{
  "parallel_block": false,
  "optimizer": "muon_variant",
  "lr_mult_qkv": 0.4,
  "lr_mult_up": 0.85,
  "warmup_steps": 200,
  "seq_len": 256,
  "z_loss": 1e-05,
  "train_tokens": 416000000
}
MLP neurons of a small language model. Each row is named by its layer, matrix (up: input weights) and neuron, and shows model dimensions 16-111. Each number is 500 + 25 x the weight over its row's rms, rounded and kept within 0 to 999. Numbers have three digits each.
After each neuron's rows, "fires on" lists the tokens most often at its 100 highest values on Wikipedia text that the model never trained on.

L22.up44:495509505552472488474523467565507474507495481520527494518521491507494505517516527524469469481498475519549439504553519507523498526504512477501502533472504509531499507471463511505488494525496528463471495513500541471510485525508484518512508473490503449488501509530436487480513453521469473497
fires on: "p", "h", "-", "th", " s", "s"

L3.up714:488505498509500497492512488489500479498549507476501468568516460499517501494509464511452482536545508474514447487486502491546489468503489426455482527475520489460499523472475516493494519527526449545497505524458523475492507507449503497485478520480504469514530516523525488472484523494508516558
fires on: "d", " R", "D", "R", " re", " d"

L2.up603:489469497470486460486501490497535503498488480499506467515518492518497439472481475508495477503513485536475540486496501501489472519489482519468488513504472533497518515518438480489525491523534473504489504512480539508464485490543508482490509500490485516492517505496520574484497507509552457516
fires on: " wh"

L3.up698:496485515545473443521494494498508535513518497490498446533523526537507498494481527542558518504484521502509555512491474466521497498515528517521527485499535501525471452515492507518506471497461528468514515503472523525496455468494454515544468482507472502479507501476525534473489494444516480489
fires on: " L", " l", "="

L2.up680:463471494465486433531494486526505483470482538526523469505502465515510515470513518516502516494506500514493527491541503500515444513515496527485447478479493512485469508479446511516545505538562518504502535535537518507452529518471509490508502544489522506506519489498519524531500501485550530497
fires on: ".", " wh"

L20.up376:456520471512463491505523552539514468487553488449492521492506486495529470494526498507473480516478518513501520513505490564488498500483474506451481506529497513524529515476500533463495502529451526531523524480486560482472486487511428451533505462478482535487499487508468495509523504512514512500
fires on: " ", " d", " w", "am", "e"

L3.up469:511509506511464496478504452529487484514506466457451470477487470456507459492497503508486498506483460497531513520526471527506562529478491463474489506527547501486492449515475533446486511476524555515503518541508470523491491499523568498530464491512544507464486521496499483520490520514504501506
fires on: "ast"

L21.up414:502473515548547493476490447510530489530469477489509475552475483523546464504513486531519510485498539488473517489497500485501486468487464544492506474521502508471503456486532460495515534551547508473533546538500508500502525501466504504474477496480498514497540525504512534527474525486447501515
fires on: "he", "c", "i", "l", "us"

L22.up13:514496470520541495500512513504481496498480497496513513526569505503526502471503491487495498471523529507519510519542500504485463489495501502526461438514447485503524506513486474509486529496564538517452519509556515487512498470447500475537512511472499446522510531462489510497452490484488518452
fires on: " ", " d", " C", "r"

L20.up971:535521488486479487528502565507502538443497493494479497517504502517525507520524521578517503468518546527494507436523561495526514494514460457503500526515503490509522545473455497524525504506543465491522486469505512500444498466490502462477493502461489483539519510483490485531491496533506512495
fires on: " ", " J", " A", "y", " D"

L19.up139:468474461470461484502486533477525478479544500490489511506498527484494491542521533501470532542513517479510540516489501491526462482473486499471506506467503531472528495519469483509509527513455491509470521484488468467497519488499462514468527519510496528505516536494468477479505502503519496488
fires on: "ou", " o", "b", "at", "on"

L4.up835:504478495473549487504482486532511528515519495433465461509499519551503480472543489459479527511483495498510493491519517505478515446480526525461531479508484507520508491496498530499527490469502461529465484483517498487539481491559525518551510529525472556500473482483485525514499497481484482496
fires on: "ess", ":", "ro", "ch", "w", "t"

L2.up888:504477516480479508470482495507509467514496465495518500492541448455486537476496482520492519518494522474530507453477493512467499475519504473491506512465423533494484507494530497491485452546502537547507541521496527522514540473505506519525522459515511533491521521491509510515487472494485502469
fires on: " In"

L21.up668:498526507510513530445490523544522474445523529475532492450483486558485518512478470531506482508521515521530529547489551515497494509479499514510492493494447534488501532500518469492483488509504486527513516521490521446497546500484478501519466500489494491523513512498513472510553492484476512503
fires on: "p", "r", "le", "d", "ro", "u"

L7.up486:452533501464499504495472474547534497501520521527484443490535512494532502545474505483466490505535473524531497473464481468541518503492493465488469501557500496478493505479486518456477465511468548524504456499510459498504492511462522502512495515459517462480485491515526515481489517451547508532
fires on: "at", "n", "op", "ast", "x", "p"

L21.up218:506462509520484490504498529480493487453468515495513465516535540533463496507519521510452503470490446502510527479510518479526533520519471513502499528497480486482445462496561458543476540464465465526461489499477545467485519516485501529486529499506468503498538479514511520516509542467461442481
fires on: " be", " w", "-", "ed", "le", "–"

L20.up509:539494514479535517555530503510489510489499493522518487502528512457515494485485502490496447484523531502508536478546493544496485508479514517496450481512509498543528496487546493491480497474536475521490490508469474482516501510482521520503475486552518471490502496508509467468508509404490463512
fires on: "re", "ce", "le", "e", "f", "se"

L20.up122:488521485483482524471454522512526485494508497499513490484505510486518513463512503501505463480554531523513522519511525472512485507491454494492522513475553478461482501513530490514471467526512535493521498491451519506514505467516478478510537522520505513504495512476550474465506528497500499529
fires on: " m", "m"

L20.up901:517569502506511470503473497516472540523538521453509491456534527491480479463501562463520535517483535510475522513506528506474513489539489515487501513475452513519547514496486510464527487493534536485481461494479482442487510530503520427544457471514478518547485492464528498486485514491497489507
fires on: " ", "0", "-", "1", " |"

L21.up163:534502505477505524494485481506470474492518511508457472554497517489527500534502486481481471474489541538492509485530577542535492488535507518549481508497482495509519522476491562490524530514491492477474533497513523523454520498459495500484506522482486460520490475518494522562521516550521469514
fires on: ",", "r", " ", " A", " D", " w"

L20.up550:491515508530459463490504502459531496496465508531504526504502490518454521500520502481490481513505525565472479521490497497510477538516494514511558483523488514498485464539460506542493463560503497503486483480514475526463528456524503515484490497489436472516485510503503484518526530508504503473
fires on: "al", "ic", "v", "u", "n", "c"

L19.up549:482525494487500487488551507536484486498501518546481505498509545523531538502536472520482482500559516508496510502524505509516456498521479486479488490493511493523483447508484526477474481521500514488483480500470503505504485515523492537494511480460487523495512536509496526530491493487497476512
fires on: "8", " the", "o", ":", "c"

L21.up733:478463499483548467503462492483502533471551513485519541501437559468469524455517498539518517537493482435495478498498520471521493498486475506465510494537501534471480483479457492487475506557502514481500515473521520496485560488538483494522536513509517527495474493469492488480473492515521523505
fires on: " C", "c", "up", "ec", "k", "ic"

L7.up640:521541519521489474497482460481488554556445531490480514509501513518533512442489463531505464497474523479491538534516527488516479507522504519433491506513501534511480541447470536493505497498525483475499472499478534511454453516516461540501508453509510515478507505515466501507482495495474505439
fires on: "ers", "el", "al", "il", "er"

L21.up8:529555460521495515516507478567491518536514463513500461485488533488475479478499476445521506537467504465502512526502474482529528540503471493507480494484542491493523494444525528464483440507474518516537557493522513488527497473476505517470484502506464491477497509464487535482518530469544515502
fires on: "5", "8", "9", "6", "7", "2"

L21.up431:444492490503498520480467496540494518452468497536517495485462478503463508520503472518466516502508530507480493525488494495519543493493518517514502521484471490508587524478515509494438501486500484517485472512469525447519534516516493491528533514512473528510507502506518507505537481520498509457
fires on: "o", "u", "r", "e", "t", "is"

L2.up849:489457506463507493524474466533520497495535538505525504496496499530520507510529513471528484498523517499475505538503493457460475513486513534538486436520488508422488496462487468483539528501547527504507505526483513459502495508452492523523529494484518479455523517518507517495465505468497535500
fires on: ".", ";", ":"

L22.up257:504503463494504465507450509514500470531456493469498484495501487480508492520508513484494473536470481501518470485489487568516508450467486570524500494466463453485537488506481464502502521500482499522556486498547508488438476514491531531527504516496455496500470499517526509515534489518493509514
fires on: "s", "is", " s", "ot", "c", "l"

L7.up287:520508521525515523487492452507514479487483495519505550511521498484442526459476500467528502459483498512493499552484457530534552470510494529514472485530508493488478498509476491490488483481478484482503484488442488495541485501503527468490493510528519527531458480511496501507520501514535526498
fires on: "ire", "m", "id", "it", "S", "ud"

L3.up158:487495529497445521526554467550472508565535464479477468469479506473519498498479527526484525492514499497521528502512512492547539548522458473493502508475522503490481470540478531423505500479490517467471487499503440522486500467471516504488497484474526461488466477524515548518500501504517513536
fires on: "ast"

L19.up487:495478522522488482483507533514549494496544515489491521508513464507457509504463498498450494534486507494510558537496522447485535499501528501478501510500492562493512522510518514505501535496450521490489516511478503469478519527472486542465520520508488500501532492513473540460513543530484535480
fires on: " a", " o", " be", "b", "av"

L4.up6:438515459517508504534541508519508524493497521482510455499519492480459537469505493482525468507539546506497520513455489437466487491448536544484501525521518484472485514498508487549454500471527513481518541493485483493504470469515478452483500537502540538469500515476457455494481491485515497468
fires on: "ou", "st", "m"

L22.up359:509491502477552476471535483485542493485496551516556518503418520505485505430517495510490496465471495543522480527493469499523506484518502513494529505523501493520517482539519558536486482501528525513506526491497480495482551530543445477493525505478458455521531504463484476533547526485479473486
fires on: "u", "r", " U"

L21.up921:486504492505438471526510498514489469487475537462492483520499518499521474508535498539454482514502471517530510506517525514480523460486504513504512498439472518505507498436471467489509464544498516530519477466503532473515517496547515492522505465453502493497494502521482501484499514495499487527
fires on: " s", "ou", " p", " re", "-", " he"

L2.up658:502507515508472519495492482494533491466494518494495539524521487497483483533471516479477508536487488475510509539468469487471496488506500472529495482548436497518496465535543495470488514495526523484492493500490499487511540447507495475523508481478471480484512524544503535505518533469552511497
fires on: "===", "\n", " |\n", " |", "\n\n"

L19.up1023:489508503531501483509504553517479499490501508521498474509494509510492475483485506507509487492490512464531516507542527497495465495495451514526479452508510500503499453524484534475510503478492540561500435473521508522542498517506498506510458490513509453457463530481541491469506526475505550481
fires on: "er", " s", "p", "is", "an", " his"

L20.up522:558523488531524460514493477465515536531497522525534478484500500504490479526509457499494476478462537501504495537521486487502469451499531505477548522508541474473527533470512450511524496529459487464478498509481514523488518514468532495525469488533473509501508473469523495482490538453468510509
fires on: " M", " W", " F", " B", " A", " V"

L21.up338:485543507486487501541507528477477540469505498481495485509524464553514463512519499470499521481541533479503537485503511547522519506492521557495524477503529494509492536487465480538515523482466493463533520445505505499531503506448467496471474477492533513496485494491500513505507470494493474468
fires on: " s", " w", "th", "ew", "s", " W"

L4.up153:478479474455504435505520498536481501456537510466515470543495504514528546455502529489483511532495521494488512509545505521508476488506507540457493486500465542460456495520489511469592479485476474513488539532456501509519545496514510488509494497481512482518500492475496472539503506479484491468
fires on: ".", "s", "er", "ort", "ess"

L19.up600:483491516500505519470492529477503519503525468516500514474540467472502488514516471487532503426556526522505510499515508485487457473535493531484499435488528554499484510473549492510490521489475492487509480441470480511516486491446490503497534521523506519535485480515482512501461493465489484486
fires on: " a", " s", "p", " w", "t", " be"

L20.up707:488493456483505471469511488470515466489536530492471482506538486489496517530501476520462501535488482527537503489528469515466486521531490458502486498488495542510522476458474496509524507485520525469509503535531524557501525495472469519480513516504483514474537531530471544503490567486467513519
fires on: "ed", "s", " be", "ad", ",", "g"

L7.up111:487576499525465470521493466506545543498509576512517516460479530498514477479483483495481521532505521541481499485510515448513485501476509510546453468540533458505504444488483553452486528463514501562452470524505491549522508468483511469538462451495498476464449484510483518507494535504486545553
fires on: "ter", "p", "k", "er", "ov"

L21.up766:488507522527495487495499493563501459514498527519541508497536517503508506502470533522475468521520489471465455502512466529481510466525474491450467471441516479488499493477512490478469480489478482538451522494458504499518502509493491443501476496506459483475481516551463536522441503499491516540
fires on: "a", "e", "es", "ies", "o", " of"

L19.up272:496550529501463496547495518470523486483531463466468534476512467460499442488517488519506469451542512517482448492528501547505487528494465465509465475529517533468539485529546493498485477537524479482504530503524503514479479513543492483470551508554483516525487465533515510480507495484458493553
fires on: "f", "g", "k", "l", "le", "ed"

L3.up342:501477466536481498463498470469470478499486478481481471506532491467496505521497533457498464519574510502505494477499562504539536452447440488478468516505506517486502514497486481487452505483484491521486502487483523501511493496489531480501542528504512517523506491503490486513489502475492518525
fires on: "m", " m"

L22.up294:481514495499521483506512486528513510473522490504487541482486528445510455528489511496496506517519492483504472497487468449499518515480490502551521503484489464480514490473482495518512508518484498493513484535506498502489500485507459483493480462495512483448525518514514495492513489488551453506
fires on: " pro", " re", " E", "ro", " con"

L21.up729:491506505542524471492530534486463481488498454495521516486448489503518480523507542469538500487567538533490533548511523456528475493495538522529505508529479464499525487556522525472497487488531518451481506528520513510525485523530491508503505485519550495462465509448507475502507483481494477467
fires on: "in", "en", " in", "an", "n", "our"

L2.up964:492461468514490495481489445499520483537477521546513442560497514550489490464464490516478485485500478486545505518476518478528544466499515518481524527483507484498522494512523519528534501492492480511527547519496548499496491483465463522549498489502503508495492502513537505479482510513517531488
fires on: " l", " L", "L"

L7.up751:493562477514496509537493476542478495518505525509498520513490484496499489459489472495488471545481508487525523523490482490509493503496454544463500489532474491530462491513509501486510507514461507542541521461439504454486521480484498516529490504516530518494472512482505493476473559457543499507
fires on: "8", "7", "9", "f", "end"

L21.up869:481468462498469501472528488489453527532508512438474461532520522484566487482491473451477449491496521522495502484469529532525481509530497513503494494513518493471479503505497483506518508482487470523538548532476493496470475503528513479478508531521468470475521482488544494529540507564503533508
fires on: " ", "1", "r", " t", "t"

L19.up412:529533533532515520495510505468469475493506550502481532464490559487518475508509454538516487496474497526508487533510532467471517495491503513498489496502535512565546458541502497472480484464523516453537528494461545533495495550496539522479476489503488474511487530515517530502460459509440501529
fires on: "en", "an", "our", "ing", "l"

L20.up683:526480518509537476526517544475486556459517481524509556489422476510491494496482462540477520512545490479462493498512464515492498530502493487529498517495524488510469469507478495493508504505484504493457519493478511486509524511547486508493504476512476514504511517532461488513510530519502522480
fires on: "f", "r", "c", "ch", " c", " C"

L3.up45:457501518490520505476486508494511546467514494507501527515484483504510536490472529481474526506530510503521501494551514554480525501551524518489516495478485472493483478537508491525498471508467525510469505462486505532493528509470493526528491465502511518527521506478552527466501522473492484488
fires on: " e", " In", ":", "os", " m", " E"

L19.up356:464500499537544477511479497543500523503496508536511466497520468466466492534502466510506495493493519490486507522489489519520496524542457530532514487504480526532482507505553489554501507530535484477535554503526494484486473433526512519491470489473486510565475540506481518470467505533535456471
fires on: "e", "or", "u", "p", "an", "er"

L4.up152:481494487536504491523502509511520505518518466517477474462518528499491455465537533500454440476517513464520528500510511480516535477522514468551495496467474487474490447495489509465481521534509490473500494486480499560526482511536501490517474506479520493523498500536508472483485505502513492502
fires on: "se", "\n\n", " \"", "\"", " is", "ge"

L20.up11:524491515498478467487485493559462461517497447529485498519535527477441502528454489515542488506475477517503498525529528498495492501509478486493504495466482507497478524552494498520537531550483477480515542505501471472464521503558517511524515496492524522513514558525468502516501516519494473524
fires on: "e", "a", "le"

L2.up703:495520461510506480483506497486523469529500516519473466467531497462509550505510489503514500475487480487500499545538518463487527498533505482492483589500496481466529513501463524474500525501493497469511534522502486490487477506456512490508516461510478488502479519459493519469478505489535462449
fires on: "our", "),", " are"

L22.up592:462552523485481551495482478445483523527504528515479497479504480480521522480524493479512493491509512515508473502520500520516524509541476487544490529521495471434479449519459485528486489522494520526509476472503535503506498480500442455505503501498481553493481481533588460493543477508508473485
fires on: " m", " c", "c", "el", "t", "g"

L22.up988:498472480485515515510484543520482539509528494536496494493485533470478539495495513495505502492486485545491537492509449481531472535506501472496519467489500466525518483487487538512493459521496514507466471554475501468536484445476514469507469485480481510498512503502515508506509527545472464449
fires on: " st", " St", "st", "e", " c", "t"

L20.up75:531508539487487554503445535467538508424542489526487509449516503502505510517512493501523482522499495472503476500475543550505523515470448492493513485485511514468512480513465479517519458548490462475498515492516504503497487511502541507434518518530481454512520529522508489544519528493521524496
fires on: "ud", "id", "er", "ed", " k", "le"

L4.up502:467510501489486469485510502489505438515521522468517503526546520471494493463484551498482459525524508472514484492487460518494476493503473498466483494441511485508476484511482522506508489566501476507499483493471493442475512481484520479496509487538502538479508476527525513527496510484508534516
fires on: "e", "a", "s", "n"

L4.up297:493512514508487514527475523548536521530486482489493519516510464542505473462513523459520470512491517499524482486475507529537446498481534495479525489476545521479516469500474525482523492502506463492503520460457542507536485512526482516525490544479522530471467503475480496540541465500504484506
fires on: "in", "ess", "le", "t", "ard"

L19.up197:537544536465543527549482463508511523478470464488493486480487494527503538518501486499495487489539489512518506510511481402520489523535471527496485548493474512479492463537523522501507472501470490556547511505503477522494494513475487456504503575488521520500484504475468457504489484517510496495
fires on: "n", " of", "nd", " ", "an"

L2.up264:470510512495453466488465473504490526524513464489479494464497498511523499507473548501494460497516482498487517521476539501484509539513529493468513551505490513512491514503503518502454547484519545507491485517469528477519455472443540554537493501478492468494488516533529518508486477430512539507
fires on: "is", "ast", "x", "ul", "/"

L2.up763:499521504530533516465503480510508467529486498494454531476507510443486468487471501508523508464534547469507543506504514428506469469513506523523440563528494509524530528514507509496472548462521494521530521482528524480475483495470506486516522478528465488496501536546525547474525501485524548461
fires on: "our"

L7.up944:433513502491486488503496525469494496460469466493482488497510512544462479507468470504438536499525485487485500504490523512504513541511532506537534407523484491529533469518540506538487537510524490517461470477506530530481508513476495462479455471503532452494443525522480504490499515491496553509
fires on: "an", "is", "t", "art", "ess", "ter"

L4.up579:497520451486520517468494470530522494447541555532490473483535533498516516489467525536459512499470543536510516486523533472528504515517475494493506481499470476509446492457506506487524506465484498499506503557525538548544471464481456520464474508517519511500513511537495535479460506482543497543
fires on: "os", "ad", "K", "ed"

L21.up855:473524495499502475465474509554513492481470502492483493502457506442513507496524501488508492525526498521515502520527504461461487511482482486493583482495447487478520492488530494541487544501469505497519498516532518519535482489487460513494482476483475515456464502487528568504496524500508427514
fires on: " E", " re", "ter", "og", "E", "ou"

L3.up618:474478494514522479527510487516501516488513497514560486497522544493499550477520483491520470502539563498513500520513506480530457499457524533494494544465507516516521570490492463494504527489506508474531494519504519482529486540494466531481533507549466536516485455503520438490490506521510494493
fires on: "in", "st", "im", "m", "our", "ap"

L19.up277:505487512487541522460513503514493421504526490518540467475476475494500501465518499471474485526496477523481493458562449478516473515506503493488498527522497487486508486475489516501521519482524524510485474498547521553503555511468487522520520497482502490495557488498512500540509490471496486512
fires on: "s", "ed", "es", "e", "a"

L19.up158:506475520505500488523460498451539509518484492511482505498470499454505491521480448527555475515551477498479493472557479501518511499485515504508488460521480532518523534487491483540548487577478480495510519509466502523453498478472479509503503496459518513484509531518499482526495536481494522504
fires on: " "

L20.up492:478504550501513472495480494522488471512503472518468493465498520536532462480487480493498512504497516532498511531475463486467447481502529520485455529491441499498514466482513478513489509526475466510504489529556511487460510509487529493507481508500477429487494483492533516529525518501499511496
fires on: " A", " E", "I", "ar"

L19.up402:512507520474555515492506513480511482477487477508496476530486523470503493548524502497472495508543495512499517468541454512543473427508473552502517540505495464456499442477508496512514563504478522503496499492507490492514481505479487502499468557525493529506516550522531511500493534484486511505
fires on: " pl", "l", " c", "c", "ic", " m"

L3.up478:492496471510489478481526516453499516502492525510497496526532520471479520493483503528492454516452497475550528498516510476506500480557463514495502630490495502498463515494509492467508538494508506506482520472495516501478507459487524490527535460472471490495477512491451496516506509541488497515
fires on: "\n\n", "-", "our"

L20.up395:513549478508448526456514483537475514514496483482463520521512488467525518515485464568503528532476492523489506478486515497515440498500522540496486471528463510499481513480483520507539481452523514488511502524480488487477506496492479512496494509556491527534457520501462486503490485475510499465
fires on: "n", "il", "el", " in", "ight", "t"

L20.up241:522500518509515495490521492490523515477466499506516539499510497488449488524480460542531496528443499500497499475538478471510495532534470528536489500476469502477492461521530544531516509481502458508487511485477476467504557508499489476530506497505498505521516543501501499544534557508458516459
fires on: " h", " H", "g", "m", "he", "u"

L3.up829:516494467482489563520511496533484504475490499498504466470545494517494481520472522485493466498539524500497532445467479505522471486495510523473473520482519498532503486538538468516523503526530527483483506549451558424467469481501520520498503472533487543556520508488502530502459533446521479522
fires on: "ame", "is", "re", "om", "he", "le"

L20.up150:467536495506536487513542536505501539516531539476494513462520585483498492430521478482548485471508500499503532502513480559504471522504461508475479487490503470521498490483455470478517475505573496494528493505468511508510499483466432500522505454450493488545469478484526493530518471495535478523
fires on: " the", "ing", "c", "her", "am", "s"

L21.up942:482501529551463513489529528515555477540485535481487515477539497524477503516496511471511515537493490522492539493505477448476493487530500545474506529523508500491462472521506515523469493486485518514499526500480476483513526490486479516540480482496499482436484484488487510537460500475516499513
fires on: " l", "l", "L", " L"

L22.up798:469510512528552503492484505515471543523542471512487506502486529520506518490525535508502477461472523500531505504466500504523495504530510508462546500455518507504523503453480483483491465475479492492543527464485513443536534495479497488500477513496508479501489501491475472479506470496481460520
fires on: " d", "f", " He", "e", "y", " f"

L2.up662:530505491521453518499509520535503509541521481450466461471485517541506443502502539488488519472495516457490497562473462468525525561529476481532464522514519524472494491533481549509518467444528509523513511539503479523487458475539518509513496466466521514466474495513537508515486456475515463508
fires on: "ast"

L7.up257:539471495479494508496492528493496516517527513517486473495514493502499556458459494504512471458517530442500462548506478499482493511478507544504512493496545502465478518465534490511468532532530503512487463513479504539502567478514543508522504504544545498519467466474478518483494506479520529493
fires on: "igh", "ed", "ary", "g", "ig", "th"

L20.up977:519485504502474472536493485512522489505491533543484511508497438486488489492481455498466496538522514535517491533538524488540501515494519494506489485516487507552520529489458464494479508539558508488493512548480521485508505511484491478486499483492501517495518525479490477486480562465488517486
fires on: " ", " m", "ep", " c"

L22.up873:464488494460492481491476504546472519527534519534486524519492462500491487517492537459460501487512538486545501497504521510501487519508464519458496497477502482467477503478500538500458500472475472495492531490459514484520509483489503518542479474531514479443476520549458484481433511489519464532
fires on: " F", " f", "p", "F", "f"

L4.up513:524501526469526469539468511465542535534508496515504421490494532498535491526517526512552449474504485536475522515516467539529445494479504517516500451468484496507568522472534459501532533538505494509487511496469522487511503495461487505490516520495504535521482504514469488462455507466509481454
fires on: " ", "=", " de"

L20.up679:513496491531487483494527528488525500505493485505496500494550470463522465484533482548525492463525512527525543556488506494448530534512486497490451478484494480499522499513511501478494507512474479520498518475515527486516519437500500509521518542538511466528493476507489527511521503492482446486
fires on: "y", " be", "w", " a", "es"

L22.up701:488534514511496475498480435479485493503472492493472491521479510506516494541506472515499479512477499495501492508501496479500498488458544535498500467456569476503480543532514474482539501523491505457486499492486521481568506467489459515495436489528513491492538490467472508497499496478496495463
fires on: " B", " P", " G", " F", ",", " w"

L21.up880:473498490552458503498488468498463503491537463470512507503495517509548457488487474517550513517506502526498558544511507491466535482523521483495484460456468467495515527502510490517516479537492467528517532506548518497525481536471496504493441509492475470500503482476459482507517501504505527512
fires on: " A", " E", " e"

L3.up621:521495484538471480486483485493476514508520495464512450524489519509486507517516503514508432532526468479475480477497534460519517474489474449509488509499492498526458485487481515490466521510510525490477501523464473500502515519481510488501480527487533504526522476490468442466492504483512524500
fires on: "m", " m", "M"

L7.up804:481504478494553503487532484513503480484519482492480495541495505520515543499503508501494466507525486495502454504436542508519512467470497451456512501480508492504516548497509492507486512506511480524454446533491489451513523506462491497473535499464534480500520470507453512516492504506480568507
fires on: "D", " D", " d", "nd"

L19.up761:506481500518507506482509503473518475491492495504512482479465504491517502497499511514494506537533519499490540535504491450535491548516504519524492490507464491535500509495516528496481488470513466503517508511492491482475496468510482533474497443515493523521498490463528485493497504449485487451
fires on: " an", " l", "el", "in", " wh", "n"

L20.up934:515511508505483494486510534513502480485469464503487528519522502510518503473532504490461504537470507498512496475531469481535498490535514519495463453484483538495520497494474530492532509454503532462457527536544468533519485500475467488546547533508501454505509515471492522520471458483496486553
fires on: " s", " g", "r", " d", " f"

L2.up182:486489507502483499477497506504486492473523489483507510490491484504536504517476495489443516500542521447537491453499501484472477499507532489493494494507502490485480521516540477538428530494505520541501490494476492549525531489504507533483521449512501509484522483476494507494488510540468503504
fires on: "ear", " Mar", " In"

L4.up633:481569480524536494487533476505517475528499497504456486510486499472483491508505496483510508481507527466466539545512534524478522490502503513450500513498528490462530532508500508471447564468487523502512512473500507509501508499500489516497527505521486546528507527504503503512506546504459475496
fires on: "our", "or", "9", "ric"

L21.up902:510484493535481496463489490492491499490482497518456535516515538479521490476503479521482524511511553541489496531497459489505480472485457492499482467504525524533515501486489480511482504511522523500540570507445508518484501457518513493465505513540511520535493506497491546533497510510501509510
fires on: " a", "en", " The", " the", "our", "c"

L21.up919:523523494451502526483505483526477479518471481484501489522526474498455501469544479459497507501482520523495508543544500463546477509488520458506490506495485469475483472526462497526493467527486545492511505474469528532518489485505515496470535491482559469531510505506504445479495513505499500501
fires on: " m", "m", "at", "ic", "og", "2"

L2.up265:520544470485505492504536494496540500480479485463513487561512488548504466526500481550518507500489473488465478520477482489447486485486503466521467489531508472507512448500518436461464519509535493464513484526477471444506479465517556507505470495488502530497549539546536479453520534518529511455
fires on: "\n\n", ".\n\n", "\n"